Part of a small language model's weights.
Size: 13 layers, width 256, 4 heads of 64, MLP 1024 SwiGLU, vocabulary 1285, 14M parameters.
Architecture: RMSNorm before each block, rotary positions, no biases in attention or MLP, tied embeddings, capped logits.
MLP neurons of a small language model. Each row is named by its layer, matrix (down: output weights) and neuron, and shows model dimensions 128-255. Each number is 50 + 15 x the weight over its row's rms, rounded and kept within 0 to 99. A neuron's up and down rows have the sign that makes its largest values positive.
A block is one neuron, or neurons of one layer that tend to fire together. After each block is what it responds to, as a language model described it from the Wikipedia text at the highest values.

L6.down145:25 61 69 46 53 50 48 50 54 61 40 56 45 59 56 56 29 33 15 33 14 74 44 48 67 53 43 49 39 41 72 42 45 45 48 21 28 49 54 32 24 65 77 66 68 56 56 64 55 42 50 49 46 51 41 49 47 37 37 58 67 47 44 29 27 15 67 38 56 56 73 48 30 33 36 51 72 50 47 50 43 56 44 64 33 46 34 64 53 36 20 70 54 20 43 25 37 49 55 62 31 44 45 55 51 55 55 31 47 59 56 58 40 38 47 76 66 39 72 35 54 49 64 73 43 63 04 66
L6.down172:36 46 38 37 65 44 34 42 56 48 64 60 67 86 64 45 46 55 72 54 25 65 43 28 66 35 93 43 49 47 73 53 64 36 42 55 42 54 73 46 64 55 43 61 98 63 60 54 51 53 31 60 74 30 79 24 39 41 37 26 67 78 40 71 51 49 56 64 50 65 62 64 34 51 45 42 40 42 44 50 51 59 25 30 29 28 43 37 39 44 46 69 33 53 34 23 37 45 61 52 62 27 51 73 52 46 60 36 33 30 73 32 85 47 42 44 46 44 99 37 41 52 81 54 50 52 60 77
L6.down230:43 34 55 67 54 24 55 54 57 59 24 45 45 70 43 45 53 84 60 40 24 65 45 41 52 51 58 50 54 71 38 61 34 37 43 54 45 26 60 62 53 39 50 62 50 60 52 35 71 57 71 27 52 38 65 15 53 42 58 30 81 67 49 73 51 40 36 58 37 85 44 35 43 63 65 40 44 70 31 49 38 56 37 36 58 49 31 43 51 26 61 68 42 48 38 46 77 74 55 50 59 13 35 45 38 86 38 41 56 75 64 64 55 32 60 56 57 60 39 39 73 29 72 28 43 75 56 19
L6.down969:36 75 78 48 70 42 38 48 60 65 54 62 49 53 52 46 29 85 41 41 41 57 63 59 42 60 64 23 86 25 47 43 58 63 57 40 44 57 53 44 41 47 48 71 75 41 52 32 48 41 51 48 19 58 22 35 37 46 31 56 55 46 59 40 40 27 71 44 72 59 15 40 71 34 29 29 68 39 64 41 60 26 31 59 61 45 26 46 66 45 54 46 48 18 45 42 60 59 72 71 48 51 54 55 66 66 61 66 63 71 80 53 64 44 66 78 67 48 49 09 17 51 52 39 40 59 35 33
Description: Mid-word fragments (esp. "ong"). A word piece in the first or middle part of a word split into several tokens, mostly "ong" (Hong Kong, Congress, among), also dep, app, comp, rep.

L6.down244:32 39 27 49 39 38 69 33 55 61 90 76 35 55 34 66 37 44 61 66 70 51 39 73 51 69 43 62 74 64 51 71 47 63 35 29 73 56 44 38 41 59 44 37 57 23 64 47 63 22 57 38 49 53 65 72 60 73 45 59 59 58 79 70 27 59 37 68 64 49 44 40 66 57 72 65 37 55 56 32 64 41 36 37 53 47 58 35 36 65 35 32 41 25 68 55 55 53 72 36 65 36 21 57 55 50 34 45 48 50 52 35 22 58 55 37 37 75 55 42 47 33 81 63 69 26 63 43
L6.down626:24 59 35 47 46 56 67 30 51 50 46 57 63 44 51 70 35 59 24 51 42 60 57 59 61 65 47 49 73 49 60 59 43 38 35 55 42 76 45 49 47 57 50 62 56 32 33 45 51 69 26 37 44 65 48 37 55 49 62 63 64 82 62 50 32 49 68 23 44 52 55 50 56 65 42 42 38 79 50 52 66 43 54 39 71 39 63 28 56 70 20 46 37 49 67 40 58 45 67 45 73 28 43 50 46 54 54 47 34 31 63 59 65 54 50 38 30 50 55 51 55 57 85 27 56 67 49 40
L6.down986:44 50 78 42 73 60 01 55 38 69 44 30 65 46 32 48 55 51 60 35 37 61 42 45 51 32 40 15 66 53 45 50 74 39 47 46 58 70 64 52 72 53 68 41 51 32 53 40 55 30 36 35 25 45 87 32 27 88 27 44 53 40 39 37 23 58 38 55 56 44 65 43 50 22 26 25 61 51 58 63 86 47 36 16 27 28 53 34 58 44 24 60 53 63 38 60 44 09 58 81 24 62 76 96 60 48 60 01 75 52 44 49 47 69 27 57 76 57 67 52 49 60 46 60 46 41 74 75
L6.down999:38 56 42 82 34 51 59 62 55 67 46 48 51 42 31 36 48 61 46 65 42 36 65 58 27 37 61 36 65 47 54 83 37 42 40 50 62 41 30 41 59 35 45 64 51 67 49 18 45 36 68 40 33 58 88 55 42 42 59 35 56 40 48 39 39 66 65 51 38 62 57 47 27 64 36 71 74 52 49 56 78 39 50 37 25 73 56 52 68 65 51 39 48 29 59 45 66 57 60 76 60 62 59 36 53 38 64 65 48 51 45 47 47 35 51 39 52 55 78 48 54 55 99 39 51 50 68 64
Description: Row ends, headings, word-middles. Line breaks closing table rows after a final pipe, == section headings after a blank line, and mid-word pieces such as cont|em|porain, t|ry.

L8.down38:54 33 46 10 64 43 49 59 26 78 62 90 60 41 44 26 47 53 61 43 17 12 57 45 39 43 48 27 41 69 54 67 51 48 71 48 49 67 49 68 36 39 37 23 51 53 32 89 58 60 67 37 39 42 73 71 60 44 37 30 61 28 55 53 44 74 64 43 59 83 05 56 39 62 48 66 59 45 65 63 29 56 53 34 75 27 26 52 44 38 50 41 49 18 49 44 36 34 42 44 45 39 63 36 61 49 35 46 62 54 45 42 59 39 50 68 40 61 45 59 11 57 63 39 65 59 63 13
L8.down139:33 37 66 48 34 56 37 66 59 43 42 54 51 32 42 66 74 52 75 54 66 48 14 41 66 72 44 48 38 63 33 55 50 66 51 61 48 64 36 44 66 55 42 33 55 54 41 72 62 51 48 28 60 37 62 48 70 32 56 45 31 66 35 47 48 49 25 45 54 76 74 59 39 48 15 51 68 55 40 46 40 75 24 59 59 78 38 43 52 51 20 59 36 63 70 49 48 49 74 50 63 33 49 46 88 26 43 43 43 54 53 32 48 40 31 27 50 00 55 52 61 70 88 70 48 54 42 67
L8.down190:48 74 28 72 30 27 62 56 55 73 70 55 56 68 58 45 46 42 66 73 43 49 47 84 24 47 90 58 43 50 51 26 55 63 44 72 48 48 24 85 61 63 54 59 45 78 49 56 48 34 69 71 49 37 55 69 63 62 79 35 58 70 39 67 36 77 37 34 67 47 43 50 51 41 40 68 33 40 36 45 57 60 67 80 55 26 59 40 52 37 61 23 36 52 67 61 49 43 59 72 55 56 51 47 35 72 57 47 50 21 43 29 43 71 31 57 45 63 56 32 88 27 33 16 50 43 47 34
L8.down351:50 28 37 82 46 43 51 26 39 48 47 54 53 66 62 38 41 50 31 45 62 75 47 41 37 26 51 37 36 57 53 32 57 45 41 36 51 27 33 71 26 56 76 48 72 38 64 49 41 40 49 66 40 34 40 31 59 66 32 55 54 73 51 51 56 50 69 37 52 63 41 49 55 37 59 49 59 48 50 59 52 55 41 59 60 32 72 52 52 84 08 37 27 58 68 61 28 77 37 70 60 49 55 65 15 86 65 40 43 35 63 37 46 35 52 40 30 34 64 62 58 62 68 44 49 57 53 57
L8.down541:47 60 44 65 46 38 30 31 40 48 74 62 49 35 41 52 54 76 78 63 49 94 28 67 65 53 53 40 66 60 45 36 55 45 27 30 17 59 53 43 55 53 49 54 63 40 38 34 58 40 44 42 49 61 74 47 71 45 43 76 37 66 31 51 35 74 37 30 62 71 45 48 59 57 33 53 71 47 77 65 35 69 58 26 35 38 42 58 28 52 74 72 57 56 43 50 34 69 59 45 29 43 49 59 46 23 57 34 34 62 62 48 41 55 38 31 58 56 51 58 80 64 38 44 82 59 49 78
L8.down768:43 47 45 58 25 39 64 32 46 40 63 50 39 60 27 62 56 57 84 68 47 48 38 31 29 63 06 22 51 43 69 41 35 69 56 44 49 63 64 62 68 38 40 33 37 55 47 37 56 33 92 43 47 40 63 64 58 41 36 63 40 30 78 58 23 46 31 35 43 77 50 60 53 68 68 57 32 50 49 48 41 33 68 35 64 51 39 35 51 33 06 53 59 81 39 65 56 76 60 35 62 67 57 54 58 53 40 73 31 43 50 50 49 52 17 38 67 32 36 63 54 57 85 46 71 35 42 51
L8.down982:38 52 40 72 35 37 47 45 90 38 85 43 81 36 56 43 49 38 28 71 49 63 71 25 48 47 62 43 42 63 61 39 32 55 55 37 46 45 51 61 51 56 66 57 48 39 47 41 58 21 74 80 38 28 29 68 41 62 43 57 68 63 20 58 29 39 45 32 65 37 54 65 67 36 50 46 50 22 58 45 71 67 42 52 64 56 62 51 45 72 61 50 30 55 57 55 56 63 31 38 45 58 52 87 44 43 38 57 52 47 70 20 49 59 16 46 62 61 33 67 34 56 51 37 47 57 43 30
L8.down994:51 52 10 50 34 68 32 33 79 54 92 71 59 62 48 49 40 64 54 50 62 45 45 58 58 56 39 34 26 78 45 69 57 38 65 35 47 53 35 45 14 51 37 68 38 37 69 61 60 32 55 77 48 42 35 51 59 58 49 49 39 75 70 67 67 50 53 20 53 53 33 48 22 29 42 78 50 36 35 41 38 74 55 68 78 46 22 47 71 68 66 57 49 32 69 61 59 56 39 66 71 45 74 61 39 42 27 58 54 73 86 65 56 28 53 46 46 30 60 77 63 38 47 35 50 37 51 45
Description: Section-break newline. Blank-line newlines and leading == that open a new Wikipedia section heading or paragraph, especially right after tables or lists (e.g. before "== Filmography", "=== Stage 2").

L8.down126:39 34 71 34 28 01 50 64 42 36 63 81 24 42 33 53 42 27 13 58 29 57 53 51 27 52 73 72 38 64 72 44 55 54 36 68 63 75 60 34 57 65 74 32 67 47 56 55 31 62 52 67 31 42 65 57 57 56 40 55 43 69 65 41 48 63 47 38 47 59 51 58 68 80 72 60 51 47 36 45 07 44 58 32 77 28 59 49 48 11 50 37 47 40 33 63 38 37 44 46 57 58 69 59 56 79 60 52 42 63 49 64 42 60 38 34 46 37 77 33 46 40 28 57 45 67 30 39
L8.down138:52 68 79 93 75 30 47 55 25 67 57 57 24 79 59 32 58 62 50 65 74 39 26 47 56 76 60 53 33 46 46 61 44 64 41 44 47 58 39 55 70 29 61 69 61 54 58 54 31 43 13 57 80 43 55 47 40 54 49 27 39 69 63 24 49 79 50 69 60 57 45 67 57 60 53 58 65 48 41 58 63 59 32 32 30 29 65 34 64 57 44 32 44 39 52 56 18 36 61 55 55 64 23 40 33 41 55 40 36 47 24 56 73 56 42 40 58 58 46 56 59 73 46 79 53 60 63 22
L8.down220:34 15 69 49 32 71 53 53 59 67 49 40 71 76 40 52 58 39 50 38 64 45 71 99 48 32 55 43 64 55 44 48 64 72 43 54 45 61 22 26 60 72 49 08 50 43 38 56 60 63 38 59 27 93 61 45 69 36 64 61 47 52 52 43 31 32 44 52 34 65 65 42 23 41 53 50 61 60 53 41 60 34 52 28 44 27 72 58 38 82 40 56 41 35 61 36 47 51 54 45 60 42 57 45 50 52 36 42 62 32 48 60 55 43 27 66 47 58 66 47 31 36 18 33 24 60 57 44
L8.down448:52 53 42 60 27 60 67 55 48 41 56 66 46 39 19 65 25 51 49 40 58 44 21 38 51 54 33 36 33 61 59 42 35 64 77 81 40 73 56 43 43 65 44 48 46 62 57 36 53 47 50 59 14 42 79 37 38 62 48 62 70 48 29 28 48 49 49 42 49 63 65 47 42 57 44 70 37 50 28 51 61 51 46 28 44 43 35 73 60 55 43 46 33 44 51 60 21 64 63 94 58 37 31 58 87 65 62 31 65 59 52 40 60 67 38 32 38 57 67 61 48 56 60 43 33 65 73 77
L8.down476:33 47 36 50 27 24 41 64 35 51 49 50 37 55 57 41 72 42 61 46 41 68 44 65 45 56 47 65 76 74 62 40 39 57 52 39 48 41 43 58 56 45 47 61 57 68 44 74 61 54 54 47 29 37 60 29 54 42 48 02 63 48 62 22 39 62 44 44 66 06 32 45 44 48 57 80 34 54 48 36 50 57 58 72 44 27 46 70 42 65 46 55 39 30 60 69 51 40 57 29 29 23 79 46 62 57 32 64 41 61 54 56 47 95 29 50 17 67 52 55 88 34 50 55 72 66 46 42
L8.down483:35 69 37 67 42 46 54 39 22 17 37 84 31 57 46 57 85 48 51 46 49 66 41 56 49 37 32 25 64 69 23 32 38 46 54 47 19 45 82 32 21 53 56 46 47 42 77 36 56 47 63 62 44 38 39 56 44 38 48 58 42 39 56 43 45 45 59 60 40 52 46 30 35 39 51 68 50 71 04 64 64 60 31 56 38 17 33 31 62 75 52 63 23 39 45 54 48 65 45 55 41 30 65 40 52 66 57 22 32 39 56 40 53 42 57 43 74 63 21 51 62 49 99 68 47 29 63 99
L8.down661:65 56 42 64 41 33 33 36 42 39 37 60 53 32 51 67 42 49 34 55 43 79 44 35 12 23 32 54 39 43 57 43 55 34 23 58 58 73 46 39 66 66 35 43 63 36 81 85 35 48 50 49 52 75 72 43 55 71 57 46 53 77 45 47 35 52 48 32 54 34 72 75 29 72 66 57 61 29 55 38 43 66 48 15 58 48 62 34 47 24 41 63 53 51 31 61 36 31 36 44 47 33 77 37 59 46 68 51 45 61 25 54 57 66 61 46 27 56 59 51 66 45 43 66 41 81 47 59
L8.down823:37 45 43 52 24 61 59 45 49 32 47 50 65 59 52 62 55 40 72 31 65 58 73 61 68 45 56 23 27 47 54 83 47 57 49 40 63 39 38 39 58 71 33 42 50 28 49 36 36 48 56 53 40 66 49 44 22 45 46 53 69 46 40 37 56 39 51 71 52 69 50 41 68 68 39 40 72 34 35 45 63 38 62 39 33 58 50 62 55 66 61 55 44 41 21 66 41 48 23 82 25 63 31 86 63 50 55 30 63 70 48 44 46 60 60 64 81 48 45 54 42 37 43 76 47 52 54 24
Description: Word continuations and "World". Mostly " World" in set names like First World War and FIFA World Cup, plus mid-word pieces after hyphens or splits (synth-bass, pickup, 9th-century).

L8.down15:39 36 44 42 47 48 69 18 14 45 56 64 25 70 73 48 62 39 40 45 43 42 44 36 32 73 40 44 66 54 27 61 64 49 48 72 41 47 43 44 54 55 35 46 62 28 66 33 58 77 48 54 32 49 60 42 55 40 25 32 62 35 52 34 60 58 31 63 54 53 68 73 45 26 44 48 81 31 17 58 22 63 60 49 60 66 47 74 72 66 71 58 44 51 65 53 48 36 48 58 39 52 41 70 52 37 46 33 41 45 66 64 44 37 36 48 49 71 30 29 75 65 70 35 28 41 53 99
L8.down80:52 52 54 52 42 34 25 18 56 79 22 57 41 59 71 50 32 53 34 72 57 19 52 31 49 27 50 43 26 54 70 52 36 33 41 70 60 66 34 56 78 53 41 55 69 42 51 38 28 45 47 39 39 24 65 43 47 73 45 34 63 70 44 64 61 41 69 56 48 52 22 50 40 27 44 52 67 40 44 52 34 39 41 34 27 61 18 30 52 38 59 53 43 31 63 35 59 31 51 57 39 54 63 57 14 49 47 43 35 69 75 48 46 50 94 69 41 29 44 46 67 44 71 89 33 50 53 57
L8.down204:76 73 41 66 85 86 40 25 25 31 54 48 54 71 55 50 47 47 59 31 54 49 65 44 61 49 41 65 57 37 67 46 40 31 37 54 74 14 62 23 49 18 22 54 63 49 71 55 57 43 45 87 29 45 65 46 32 32 22 51 33 35 64 51 36 30 54 82 54 73 58 36 55 70 53 51 29 18 57 32 64 70 53 18 41 26 64 54 59 29 66 49 73 75 62 77 49 56 56 69 40 70 61 63 36 08 44 48 41 38 46 62 58 19 48 36 50 60 44 52 61 50 51 53 45 59 37 71
L8.down212:10 59 47 58 42 56 39 68 53 82 47 22 39 65 44 19 54 65 38 32 66 49 55 60 22 45 59 40 50 54 50 87 34 69 46 52 28 68 60 19 61 59 53 28 45 36 40 45 60 55 46 62 66 56 77 48 67 50 35 63 47 47 25 44 84 32 62 48 36 12 36 26 55 32 39 52 82 37 75 63 46 76 48 63 83 66 47 60 57 43 72 42 28 42 46 47 62 39 62 38 24 76 54 54 66 38 52 59 50 58 35 62 36 29 74 65 22 20 40 46 46 66 39 41 32 49 53 21
L8.down370:32 32 41 55 62 78 47 28 55 26 44 26 44 77 64 48 60 38 30 37 55 31 28 37 58 51 36 50 66 75 35 61 33 43 26 71 50 39 30 20 43 42 19 57 54 41 54 36 63 00 69 70 55 34 46 20 69 44 48 25 32 59 59 40 63 33 51 23 57 30 86 31 32 23 64 38 59 31 51 80 66 71 43 60 54 37 62 53 45 52 48 41 73 49 70 39 45 58 24 74 53 17 64 62 41 46 50 55 67 52 50 49 55 43 51 58 67 46 33 44 39 49 77 19 33 44 39 73
L8.down734:42 38 30 73 41 29 40 32 44 23 63 44 55 76 55 71 47 40 52 63 49 60 70 38 45 47 29 40 44 61 21 55 62 41 30 34 67 84 52 54 49 48 31 43 40 78 50 39 38 29 26 54 56 84 67 28 52 51 53 50 42 21 45 36 32 48 21 48 48 71 74 61 50 67 55 49 46 58 60 61 55 54 42 10 61 37 59 39 42 46 44 56 35 36 74 40 49 63 27 63 38 78 44 75 41 23 83 62 50 47 48 60 53 37 44 32 65 29 81 36 46 64 62 53 36 42 46 74
L8.down981:58 31 46 66 43 46 31 59 56 55 75 52 56 61 42 44 61 65 68 62 55 43 52 47 48 57 57 59 15 64 59 66 46 54 26 43 54 45 57 41 42 83 36 67 52 67 47 34 58 42 55 60 51 39 48 42 50 56 57 32 19 84 30 41 58 36 64 43 66 20 35 47 61 38 45 44 52 31 67 70 50 40 38 69 46 45 56 66 07 48 50 62 41 22 61 49 51 68 40 41 50 65 30 55 53 22 60 47 59 52 62 63 59 21 52 37 24 33 70 40 41 34 60 34 25 58 19 69
L8.down1003:35 46 16 75 36 52 18 33 47 60 49 50 63 58 65 34 51 68 54 37 62 55 71 60 51 46 59 58 37 46 17 60 65 50 65 29 53 41 52 01 53 72 38 27 55 27 71 50 49 26 47 52 73 33 47 26 44 24 31 50 36 59 60 55 52 60 40 63 47 56 60 53 26 31 48 47 32 60 22 54 39 58 39 15 50 64 49 37 56 60 68 44 53 48 60 51 50 41 39 63 28 76 62 57 51 49 34 35 27 25 77 61 37 47 56 56 65 47 98 62 70 53 90 46 51 10 38 92
Description: Split-name final pieces. Final word-piece that completes a name split into fragments, mostly personal first names such as Dav-id, Doroth-y, Elizab-eth, Will-iam. Also place names like Susse-x and a few common words like al-ong and ackn-ow.

L6.down73:51 52 34 45 17 57 45 31 50 42 53 70 47 27 42 55 38 42 04 50 22 41 56 46 40 70 41 29 60 65 69 45 47 58 43 49 58 43 28 51 48 71 60 67 73 60 64 36 71 39 87 22 56 41 38 83 49 44 70 54 53 62 58 51 21 56 44 44 50 42 50 29 36 18 51 56 38 48 48 68 35 45 26 62 65 34 57 55 32 54 51 70 63 49 70 61 47 38 05 37 51 34 57 53 58 48 52 61 71 60 38 65 42 64 43 51 23 79 42 38 23 50 80 47 76 40 37 71
L6.down388:50 54 65 70 27 48 59 56 36 69 58 50 48 76 57 72 23 29 41 69 29 44 44 64 54 99 22 30 55 76 60 48 52 53 35 56 38 58 39 38 44 33 52 65 54 43 44 39 60 44 66 43 42 50 59 33 44 32 49 57 65 87 75 57 52 61 45 61 50 58 56 68 36 43 74 62 57 56 57 41 64 82 68 59 52 75 50 47 15 50 44 39 71 52 59 47 62 80 82 23 73 39 64 51 32 67 30 53 64 70 32 54 43 78 45 50 46 60 47 50 65 17 90 33 69 37 31 65
L6.down429:60 54 55 58 66 58 55 46 40 59 55 77 56 49 22 50 64 35 56 43 41 44 58 66 30 52 34 62 56 70 24 35 53 55 47 55 47 24 43 34 66 31 42 69 50 45 49 22 61 84 70 61 61 52 48 35 66 17 46 61 69 39 30 48 18 57 28 54 64 58 65 31 39 42 49 44 62 70 42 56 42 60 57 56 37 78 30 37 70 49 85 47 51 57 30 46 46 47 36 53 48 20 54 57 60 52 38 12 36 48 34 56 47 58 34 60 69 54 40 52 85 16 24 52 54 52 61 23
L6.down681:49 59 51 65 69 48 26 30 52 47 54 67 35 22 49 41 71 38 46 22 71 34 58 76 44 20 63 81 46 33 66 47 50 32 89 52 54 70 66 36 55 33 54 60 30 51 72 44 55 51 34 54 35 46 33 46 41 28 38 46 48 19 55 47 53 51 66 68 69 55 45 55 36 25 45 69 39 41 39 56 67 69 45 68 59 22 60 68 70 34 41 58 45 70 50 46 66 33 61 38 42 71 64 62 62 60 43 46 45 46 55 55 56 45 65 27 73 47 65 16 47 42 20 38 53 38 62 59
Description: Word-continuation fragments and World. Fires on word-internal pieces that fix a common word's completion, such as Cal-if-ornia and m-usic(ian), and on World in event names like FIFA World Cup.

L3.down23:47 50 52 44 60 20 30 68 27 03 66 74 60 60 60 30 57 48 77 60 64 47 38 47 32 43 56 50 63 63 45 39 53 45 35 52 36 56 19 18 23 50 44 70 56 40 19 39 52 56 00 64 64 63 66 45 54 52 35 58 39 63 59 49 70 66 40 54 30 41 47 34 41 39 41 48 69 30 71 53 48 61 43 65 50 71 53 49 36 38 82 42 46 42 12 54 50 57 39 72 56 80 60 58 40 63 45 58 37 37 87 57 52 74 29 58 38 22 28 70 64 59 34 26 34 78 55 35
L3.down304:48 57 60 30 43 44 45 43 62 65 35 39 42 66 14 68 66 71 68 47 62 78 90 43 38 54 44 38 46 43 54 32 63 62 51 53 55 74 58 57 47 54 23 53 62 29 33 77 56 55 35 48 14 58 45 65 39 34 15 45 52 59 70 74 69 56 46 57 46 66 62 70 35 78 46 40 62 41 57 47 41 48 67 45 44 53 38 48 30 55 56 65 59 57 38 47 52 63 50 38 65 83 66 68 37 46 57 52 54 30 60 31 33 58 85 37 49 33 25 53 40 53 19 46 33 56 51 68
Description: Mid-word fragments after splits. Short word-piece fragments inside a word split oddly into pieces, especially a lone u, as in arg-u-es, Venez-u-ela, iss-u-es, granddau-gh-ter.

L3.down5:56 58 75 68 24 62 37 34 44 36 43 50 46 39 33 45 48 35 41 31 46 54 37 57 61 36 40 45 68 65 39 24 49 24 38 60 55 62 71 47 26 48 77 60 47 66 48 42 40 51 77 13 27 49 67 61 48 44 27 50 72 61 64 19 37 45 65 47 51 54 38 55 52 33 42 68 52 55 53 47 38 56 47 18 42 44 30 43 09 21 79 46 18 54 50 39 18 21 52 75 51 58 43 54 69 56 47 39 45 39 67 56 67 10 42 28 68 46 85 22 56 58 50 84 56 65 52 39
L3.down1021:48 48 49 52 45 30 70 62 64 64 48 81 53 47 47 48 52 53 42 48 54 41 70 49 37 55 38 67 69 90 35 07 47 24 50 40 50 62 71 52 48 55 46 39 92 55 62 39 67 51 15 20 19 72 65 45 63 44 64 54 67 63 32 38 29 38 59 65 37 35 28 56 45 40 44 71 51 56 37 55 59 52 39 46 36 69 49 68 48 59 60 33 56 73 75 34 31 71 86 54 43 75 65 32 60 60 54 31 65 37 68 74 60 48 78 18 42 40 82 47 53 52 66 81 45 59 84 46
Description: Adjective-forming word pieces. Word-final adjective pieces such as ual, ational and inal (event-ual-ly, ann-ual, in-ternational), plus capitalized scope words like New, World, German, National.

L3.down447:44 37 49 46 19 34 58 58 54 75 86 48 44 59 17 44 48 42 61 59 69 49 31 45 53 53 73 45 31 85 37 29 47 57 64 45 51 55 60 40 55 46 29 61 57 39 52 52 50 52 26 76 48 65 45 73 57 37 46 27 44 37 53 47 49 56 61 32 74 69 90 35 58 53 47 64 43 69 50 66 51 73 39 31 17 64 79 70 40 45 50 37 54 48 33 28 45 66 33 65 43 80 53 34 63 49 63 52 71 32 61 31 52 54 62 48 51 48 32 61 41 37 69 48 62 58 56 77
L3.down565:39 12 47 59 30 59 16 65 26 32 62 70 47 66 47 42 43 70 89 47 41 39 24 33 36 35 65 42 41 76 59 33 57 64 77 47 54 65 57 67 42 67 43 62 78 61 71 57 54 49 35 48 30 74 38 60 29 65 32 38 62 65 51 32 67 74 73 60 65 70 52 17 73 40 48 43 49 42 45 37 35 59 51 43 57 56 55 68 74 52 55 35 49 44 64 26 55 66 73 37 68 59 57 52 62 46 68 39 30 46 77 53 52 47 33 67 48 50 78 64 78 41 53 66 50 44 32 26
Description: Mid-word fragment completion. Middle word-pieces inside a split word, especially "id" in Florida, David, individual, and "re" at the start of re-words.